Weights of a small GPT-style language model, trained from scratch on English Wikipedia: 10.9M parameters.
MLP neurons of a small language model. Each row is named by its layer, matrix (gate and up: input weights) and neuron, and shows model dimensions 0-191. Each number is 128 + 24 x the weight over its row's rms, rounded and kept within 0 to 255. Numbers have three digits each. A neuron's up and down rows have the sign that makes its largest values positive.
A block is one neuron, or neurons of one layer that tend to fire together. After each block is what it responds to, as a language model described it from the Wikipedia text at the highest values.

L11.gate47:120118126095125137082115153153111146119149088098146134130072159107137089133132110132118139102097148112126150111117143120141124154122093096112160114156149107112138132174152135142133139147150142138118103104135119147105175102159185101152100130122144139136148170128089128159098127134139144107133113145080140109112110127153137109154131088204117154130101119111110106107201148160125163168138134147143125055124101116106114204128086092112101158096089114144140138146124100137154127120130122099115143118098128117107144123119148099146108181126161090116143095100060148160111092089142119164
L11.up47:181097204104121133160129149110120121162176128157115154156109101076132149153167129115128136149113127128119171083138156117129101152125088113137139142141132095116151049121137060115146123119141134097130122130137118164093133082146142134144116151087134125122152100141131130104159108132107126111122164107122136116115111160143143176121151101169165146120174120129103097109123141150079099148128135156154076121108138122140140139120103127136145130144103154148103138092153125121169135127115083105120140157130118147140127116129163113150125186128131114090126121122102121128134108120128147119
L11.gate70:112134174170132120144095122120120140144131153131148160131107088109128130091143126093130105076163145160112123098105129155065132106145135105121149107108156144108150125083098156104089115140115094142137137144114133131112119131115178129142137109111113151171199169102136156097105174153108116121138103151125151098129147104142157110157083135086176160169098158119139124111127114143088102120115105134164130105172161148124113162143134139116116099107152118146074090136119132115143132143122093145145100138164111097144135135125087149166169157179123141114130093158075123118149120137121116124
L11.up70:171121122099131129138126133121107108164123135125143123106143129162121126156112139113105098113093137157151114111163126121140133133182115128126129138164118147133099137154148120102135125087086138147115104085164126143127125127108127119142127149150125124095130166127132118128140133211133095091118194142060099183104112105099147102122105146149148132087124155117098138096154102114109109133138105110120074114151087087126127117090121125132104127144130098130137077128130102144121086113145131160111102158132118136118151129133120100110076172083119112082083141106124109113094115096139106125
L11.gate166:142127120119114132139106118104172134140137148124114136099142131125116110127145135111128102142139108111125117113119160154083100163097056157168120115131136157110108107157136181138150170135177107128151132153116108169146122119163135143128115132117107138136100157126111124180091074198113106110181151159131171128132134076153087154136102141144127129161111125152132104098121155101094144168139115179147130132126151121101099134146102080132134082126092125123137121071118087134115088122086116117119126117190151093126182121136142134138095143150090114128143105094120144115125131141162103114
L11.up166:141121149092119113147128125119104128117130162122150128119110155131139163146149146161144118129162170121158072119136124107110079189167111077157144128113123126133115159179128098167142115115112131103121158174167123107128107136137159150116127156165126145140137147100185118147137133118151088096142154062152079110128169150132180128110131104166123110096170141128124137161143121126150126130138132090137107105138154105065126084129107076091135109105138097088161144109110124112129153126154127100120150088135123144117131133068118121163140154113116131141136140127143117122133126161141122160
L11.gate264:137118112116161185103136147135132113138099140128105138134132142157091136162109095125109086120141135157160114094075146145120097095157122103085092114122114132126120137126119164124140127093107091122110162102131106130132105120174103111153089135106155114160133151133095138146155164127086154141169138133162151129156109144160126119158076086118106084155137141089095133105134113129154123086159153109137139076149129091152151155114128068074110142117109103143159098099105126135122131099126171145153075141143137111131128088137135086139102143108155117129132136101109121116115115127133158170
L11.up264:151116137125106149118125139157143135072123122128114150142132106122182140144143139141124175152139144152170134101147156140106111138152116133135106158112156152119158159112130108111095112144188103110111132090123146112163175137096157179093128139149109132106104158159080109160155153137135178118092117137071139140097090141111102148165113143142131110116146130107091119127091125133155174126126125115109153117127141129146046131087106150144102104160108113190095085153074071113146126165099150160116145166136125116114083161121141160140105124138134157154132114116150138131146101142121121138
Head before its object. Final token of a verb (inflection pieces like -es, -ed, -ing) or a linking preposition (of, on, for, about) just before its object, e.g. "focuses on", "introduc-es her", "survey of the".

L4.gate341:120142105131067132137104140149095139084120118127153129178114141110130117096177119152073114105106143171131081129126104107091134144123126136104134120133131120179131155164110129169149135149126137110127102092126105093069134119100111143124158194130110122105148123145110127124140089146113104113122113141102111152145091143156176126139152143117127137102168123111174107166115079161091090116139191133158122110149159131093099153121126105080107170124162123115118142121132092177107138121128161142142126142140130094148159134140120112115118151150121127066126160099180113124124118110093118157
L4.up341:149166081099093083145111135129104151111155113084177117117130108125062082092163151176124111105096110102141144111128169122122106149123081089078125119107141098175155106128132145156117127167130121106115105117161099123127091128108099134177131204161120129126138131136132099085123112155133164138143123171118092142127135162137127136187137148126134174122125140119141135097137126126114154105139136110099130112146109130129125119130150114180124135123125137123132136136127143111128127130083155108140109134126133128087144115182119099127078114104126097117135151142133117148140129182097088131
Club-linking prepositions, word endings. Mainly with, for or to after signed a contract or played, introducing a sports club or team; also word-final suffix pieces such as -ing, -s, -ists.

L5.gate33:112156126148098162158099102147126142138119162122173160095117127124155122154100113156125094128120123123152103145107113134143126086149159127132091184127134133104150146126132147085127145103112117148119137139133148125108114102144118113141141094167148106140109164110123119158131164140118129132136098115121138107113120055110144122141158138123128137135160110110119112118156176124122136106125085111122145138176127154133137146165174111172139092077160096150133144160157119106134140167130081121133196124125140173131080149159118099155137143139112136140147124137068136175159122140137112152
L5.up33:151175145129122102117097096096094171141113135122130152126090163105140114123145132122149107117136115132120138105086119137105124111161143117109145107111087116127098138122093111102126118082100102151165169132170145129130160095052107191121086152116118131108140140185091145115176128170151093138137116130143110170144127115122161127121158117132117134141149109113146114135079145134115164114117112180128086120114109130161101162095136106136106109134137147178104143112150113149129105171129148061150140159122126153116136143161160120115145083130182080146170139116134184090138153145128102165
L5.gate128:112164090153152129144159089103106132139151127171151147114120105156177125106159127133115128118129168125114152117156113118132139099150142152168163125114145173143133129146125150119141113126129086142130131152140103122143139153121148153139140176141163148184159164105117146145149123154133134145138082061174133148132134146123115091102117125117146151118089134145111201124118172132105130161111147103113096084124132115148101143144143126157104162097117107149145122126119123144115124136173104139103164105142110143158079114128107163146131152117130134161118097111079105121181156106131112182
L5.up128:145102094132130107149190170147144143101089121103139119109092116116151136136166101103133098149131101111148086174098138098159100119106152068133153115134106165120161174171117130152131145106116145112117163161145142104117147102108122143130174094113156122138121174155117173107110119101115143162138122156190190140152111145162130135194145111138138134110118117149118102172107130085126148082104085115158121131134126132140136121118131125150105105096125141164167135127115137135125093136117069118110146133139125165144130132154140122138145122131103089154136111144078133134142152118159155147
L5.gate325:137113136122127136151142145097158138123164127180125152144134140173116153155105142117152128160179178111132123126093144101128100112136126110159142138131085083116112172147137123113125143124119113177089176160141157147147160131112121119144135124131132161150150131123158152125126143157103128146199145085153133119212111154153146146105085093134097160121130103141092132146081141079144113161137133140112169111091105151120151154142151102117166136108094153151138148097115140119134172181119082155125147148186118180121129141165127122118114098132113104151114109106109137147127148160151096171
L5.up325:111157125135151134144090130160128147120146130137137154174114162136123157138115151165124098135120106124112155139155108121143152124142110165105083138139118103064113083112116139120142113115110106148129167157139103145107135164131141136104134144140124108060146148135133122115127142119159137119171136121124140108159136095162153108146141152126108121088126129145141113061103119158087130113103164135102164127139122119104131143127153104126087068127159157109143112090147119171130131163121116152139168129103152205140118080154109174138103128102117104081106123145133130098104142115130144116
L5.gate365:123151123145116182118113159114150171124061123119146123163138117138132193128147128132156084145112096106142106105085131143117115103158108111122100123143149123083114094151116167130140094104154154156088123144153134097144125173095122150141137154145202158149176138091166126144180129152131105126135090129121144138148144131138119133138107119110145128141137150190144139121140110182131120156130134141144132120079107116087114149160116131097156083147132096159123117126130147129097087121098121110112127148142129125144152160107098141123121126162114157130101119110114082118104151163134074180
L5.up365:118091179132183090157152146150106110132145135151153139118092149095152131136136154181125111082157131102123134130123126090114142132130152121105126112117110144098140139135094171145139123140132107151143133142184102116162150113160120086136112168162088118148129109138169095113075156120114146137121145121120171085147112137156150107118127136139085163141135131147163103154119101116142155124143151161123121125100138127120097137102099083153097146145111070149111150093099083143085083130093125133124117109149133164103136139171142094139114101120132102140121109124138095074114145155135114146
First token after an opener. First word piece right after an opening parenthesis or quotation mark, e.g. (in in "(including", (in today's, "Eric", (18 August.

L4.gate165:136118140119127141130179119157112145106124152114158063140128131097074050153148129110125139122133072187117157165097112077121124163110064111121118148136125129120108131110100132126143122106114123126152113130146120151143146103104148163151111139142128101126138136114099128133107151112078138170152106114139145154144138127090139143150144109099147108124122086105151125129109115149124150136123133139158073111128177176173095152150113107141153142175150172116159161120162128146141130104134118143132123146117169156173153108129114146181135132099132122100127175136160164149111130129085110173
L4.up165:108139145138138092130126084088093101114102119096128130117109099151130157105179139186178119162130108136132119113159090153128077138127149104125119172154114143147109130136135121100150137134128147180099125133118096136156111099153095154112139155126093153152114158116106160141128088122121153073124150094162103125097113142085138112142112103135151089120144114139137122080146173139085144156105129122118126103127128172132135153169119103113112131085145143129129152134153119100080190143151117144162149124144096154131103143147148180124150166103103123148113111130129168116084121119131094174
Clause-opening "In". The token In or in starting a sentence, line or parenthetical, as in "In 2010", "(Incumbent)", "Interior"; sometimes other openers after "(" or a newline.

L5.gate30:125168122135106131128069138158128130091136060093133134164117124140126133140096189123085121120144128136178107115167106158109117160128160140124116063111158140100143119149175160114136087142097116126147097120142113153146158082084117136172140151126127133081143114143131137077122113159114133164097127154116128111114123134115153145123148143130092134135143092111099112052133100152100136143172189117152142113138112128159117117095112119110133132117132139072101094137111138160149105151133124153142081138140129124099163089124134103160139161172121127125131131130122128101138138078106101105
L5.up30:102127104119124099124112115129160146145120075076137150136107118121102122156118153134084125112132139148123131124124159130130103163123134156106166160128167134119114128129148133144129098160134081143134099088156182173118130141101112201150140116119100114105136159155150143169145118154126144136095102106133087120127130145178163145133104149098112130125134113094140145106139129100164104123152137144104145172129109127114131138111133125127087145117127127094090142136164138146111113167109146134174084132140133080161144099155112135123113200075126110150157162105090139129114131104083175147
L5.gate185:120185145156106173120093145124148103104151107137119139153088098163107135102108128125062133120112095127081122125133139125111123110102140161102140111144123127147122141156117144140112142105085148100100131119144125164149101180124117091191110157101175122099131099127152138124106118119093141131120141133154137123111116121148150116106107150129148148124146177123106113134121098143173123117148168170086096123128095115131131134112117135150094149123091162138122114118162130107122117127077132118191116140120122121131152141154096114106088133150068133110138158120075103111120118090109150132
L5.up185:125133160158113145137143111105123103128173140110143156112106135179084146136133137139102155087090124106118159157107126097112140167133145144087169104099154099091157136153123175117173148139120134092124102157150158149114120127117138131135121148175102116112107167106116148126150152121111075119163132114088153095071119111157157096125184127121096150101130129112120163111103099149166140119115167155174128134133139154130134127056117107139156098124100144099094095129117084145112113164101113141106130150154118137112163139171152093134116134118125109155140121120137135120117126107089127149
L5.gate242:141172145131126128142130125122114119123155142100156095132153080136113133139109171110131179137163139148142127098105164149108145150113142147133154122128152113081124141133161113123126100158135114099151104155105110126137116130138159120170119141103153120163137102109164132100184131131120101204137071137104141149124146164127117112155121118157118135146148116118150136126113105104141090126113130101128140136087078148103163162168146161135183150140154117139119157109073135117116121120178154145140103150089123152119161110090188125162125143133123120156116134143122146161118130135105121128
L5.up242:130176128132110103108160139096147190130148108135126157132110136136154106124130149108113135104129101171134158090113185166128095136146131122089102104109175120170160086121159111139129110146095153096163128120116131138176109134142134145169147149130109125096137103116153120106095150127148128155122120132069155133074151136173143111088120134131146111112144097082111104138136104153095112103131114095110142146127109119083107076111124135128176171130124162119102134112132118129135108132142161128159091134105137132146184093158125089159102132125134112165165087153104153146136117145122151125
L5.gate311:163154160184097132130114134140126139144080127120137148159135114143099125094126186104123143110113100144139174159124146129103113134142138129091139107107162168119150091141115137138146115124100101070178114140145126128156098158048117167113130144102136182159111146156143157085138122132147135123118117168118149104126159126155112147110108143139162148106105158139101132131145094162151140084139150084112155106185173096123084090123157136117142127131124128098098119139127111157119091116135131120144105158114140109103169113126112089121081131121132110161115122127109097107159143093090074143
L5.up311:108161164135174135107130144145131103131120086086086141098075139158136100174153153112163164117124141122171185121146128093170124142135123170145121105118132116119151124153157060138129115161130161088139170111111139098106131089139148126130140155165133122146110092113129153119158126165141146109142131178129131119159138139136092183129105103138132095113137143086110159090094144139122112150086159120142118139142148136141158126173130124139094111143154144075128108108110110146152123132129168142113136156122114132126119090159111073142133137170097109119108140133115121100126124085092146137
Partner-introducing "with". The preposition "with" after verbs or nouns of association, such as worked with, signed with, interview with; occasionally "of" or "it".

L4.gate169:127141077105105128087185140059148112114150116162145132151117119109097103078123122140110114102122114096092140112123115131113120170142143118133098097136126125123130093154100098149114159117138135162140120167110131144100096138147118117206139160128148165127116103181119137163104118128136067166178146114129123125100106126119149099099151142119155133142083138114196155140116106137146128138182146150139139094090118148147099115124127150099168114157137148115137124131130143110135116111115124146114110094119136088132174107155110112099127117149095147162094154139127105138104130163150113141
L4.up169:104145097142144096127128131119129115121130161126177119179159116126106130124135114125145130159138106173109152102166121119114124140109108149112132121154076165154105152130163142130114103129118126125113111153145125137099109152150113127148139155110097158124097134139142107165074130113162156140143115088105099138097098160106163121121123137168136126125125126131150165128117067110184100123112149148136122095114121149058093125120124169099169141105127144129170081147093108142109129102130143146103124114152095084125106156172108125112157086121136144124090120071141114116086129130124153121
Token after a number. Fires on the token right after a figure in data-heavy text: brackets and pipes in climate or sports tables, and words following statistics, e.g. "(−" after −8.9, "those" after 44.5% of, "reb" after 10.0.

L11.gate66:126099137112108142094107110100119137159107121155138114122129100115141102184154130095123124122122171117143124132107140127142092146128101118121115159116141125075101136154099110130118147110153129115123162184100137136106109119150163119123183118173157130167121155150167142089118121148115065119119121104107147111128136127109156135183146125146139112111085154113126116104126167143173132106151108127110125127122119156192166148167123119149120185113129101111126165161115133139143097119155129140126130133138126098140146125116117133093109171092144129148139081118123150141107151154136087162
L11.up66:150143158132117094125170089130141108130165147130166158125084139158152113149130138150137130129107110109126125152138144102116154172129131122145120103177112150139129087137132102121107154147143119120148137126103127158099125142089146104149139177171094104193105122139113155168101104155108081127144158164102135142139078186153120146156139095098143115130098119133084126130171154186118170091127136143168140130090124138100115164088104118189081128121126118143122152116119096140103113162156131122153100092120116111174122096139145166138155112152139123143139170127148118106154119096153128111
L11.gate199:134125101077143143126115170114141156147111150153171121122128106116148164097131126147164084167111136117135183156077147114103132168171135160146124101182132108133107154153156120106136150129091166132147151136138072137143111125152167153169096143112150141149111154147143152111124097113073154128137103161102124143152142127146157134119104103163136102111100159133154158135121190171113119071109110127106098125154139170157097124111137128135171132126148145143149133134116118108136103119169085168121079135108142111113102116146157143126139129124077122115135121128146130112094170151118107140
L11.up199:111129130155096086103131125121113130085076145151125113125143113118101149124129173104130146136156158142149153135140120101100112117091143108124124127106111148102110156127174146116103110130132091116121109150102124139131120169072170174116185145137152172126190143145104153115112113087132101111113146137166122140136127128114125137193102100123098152126144115131110151131102116109142182130159132116101144129104155126120128113171092138111079132120137115081106121115140092149104144104106143139114116089138102154140125106096139118101099139206123135125127112124109181121181134098103123171
L11.gate219:102139147144140092112105118121172126095071098137139160178082168148127142148141110144130160151129116167131137160100146099166105143207152118160103129146154130100095119134142118135128148135126129137136164126092151126088105106089121150139152092148118107150115137182128136085085154138129093141112104159144140130106132169100150085113097086126101127116187128144147121096119172163140097146134133167131112095114145141113106098135092100147117137116127111153165111097152122131069092133124070133127118135142114117116103120145149120111131130143133131122126105127146133085123120131140157130
L11.up219:115071140144146144099143110137118092113080110096162130118129126097161138166134129123139125152162101114143128142123142122138138137104140104123128142142116073125148089139156161108113149139099123173158125092139107132160160099152071148106168148123105125121120150127081155092111152133146121200149127099170095128133174128176111127148107120144124169094111129132150134100106136117154108086113122120098091131146106115171133096103147081101110119113103152132125128143086122144121118161154124180158103164097148123161126120104145114116109088097155126112160133122133112107141135146111126139
L11.gate303:084126084161174134097124112141110138112123132125142137116126135127149161157129096127141137120140112135131141120156092116132101123165173126138151128113203117132149154147114083139139127144124113169165178117161070147129125124127146154105115162145107158091108174114132188126122096146111104139150077099105155118127120131106186069141107062159132162149122112117087108147123121136122099099141141147148147137138122134156105135126122137097124134156112109157124137075099119129123117132181160161169154125117135153096136102145150145142149130134126130159118122147104145104105154158079138159
L11.up303:126179166151140171089114097144126120119134119117110145132091165119118136123139122100165098104112106151173166129121153106129108109173147134118173129194109086145097136120137107155111176180118130131123110153126140099151106160112114135122111109158076147073124158128088151117124118099135119137127127157131134152142116171116133090156111127133163134109135080127149109101153171140138158100078145132142099142158096133154130144149145121149106121103122111114136147142089153136116128159174125127133182147109112134121138119121130103124130153090117107175098135104128116108086154115120184105
Preposition "in" starts. The word or word-start "in" opening a parenthetical or new clause, as in (including, (in solid-state, "In each episode"; weaker on other first word pieces like cons-, ib-.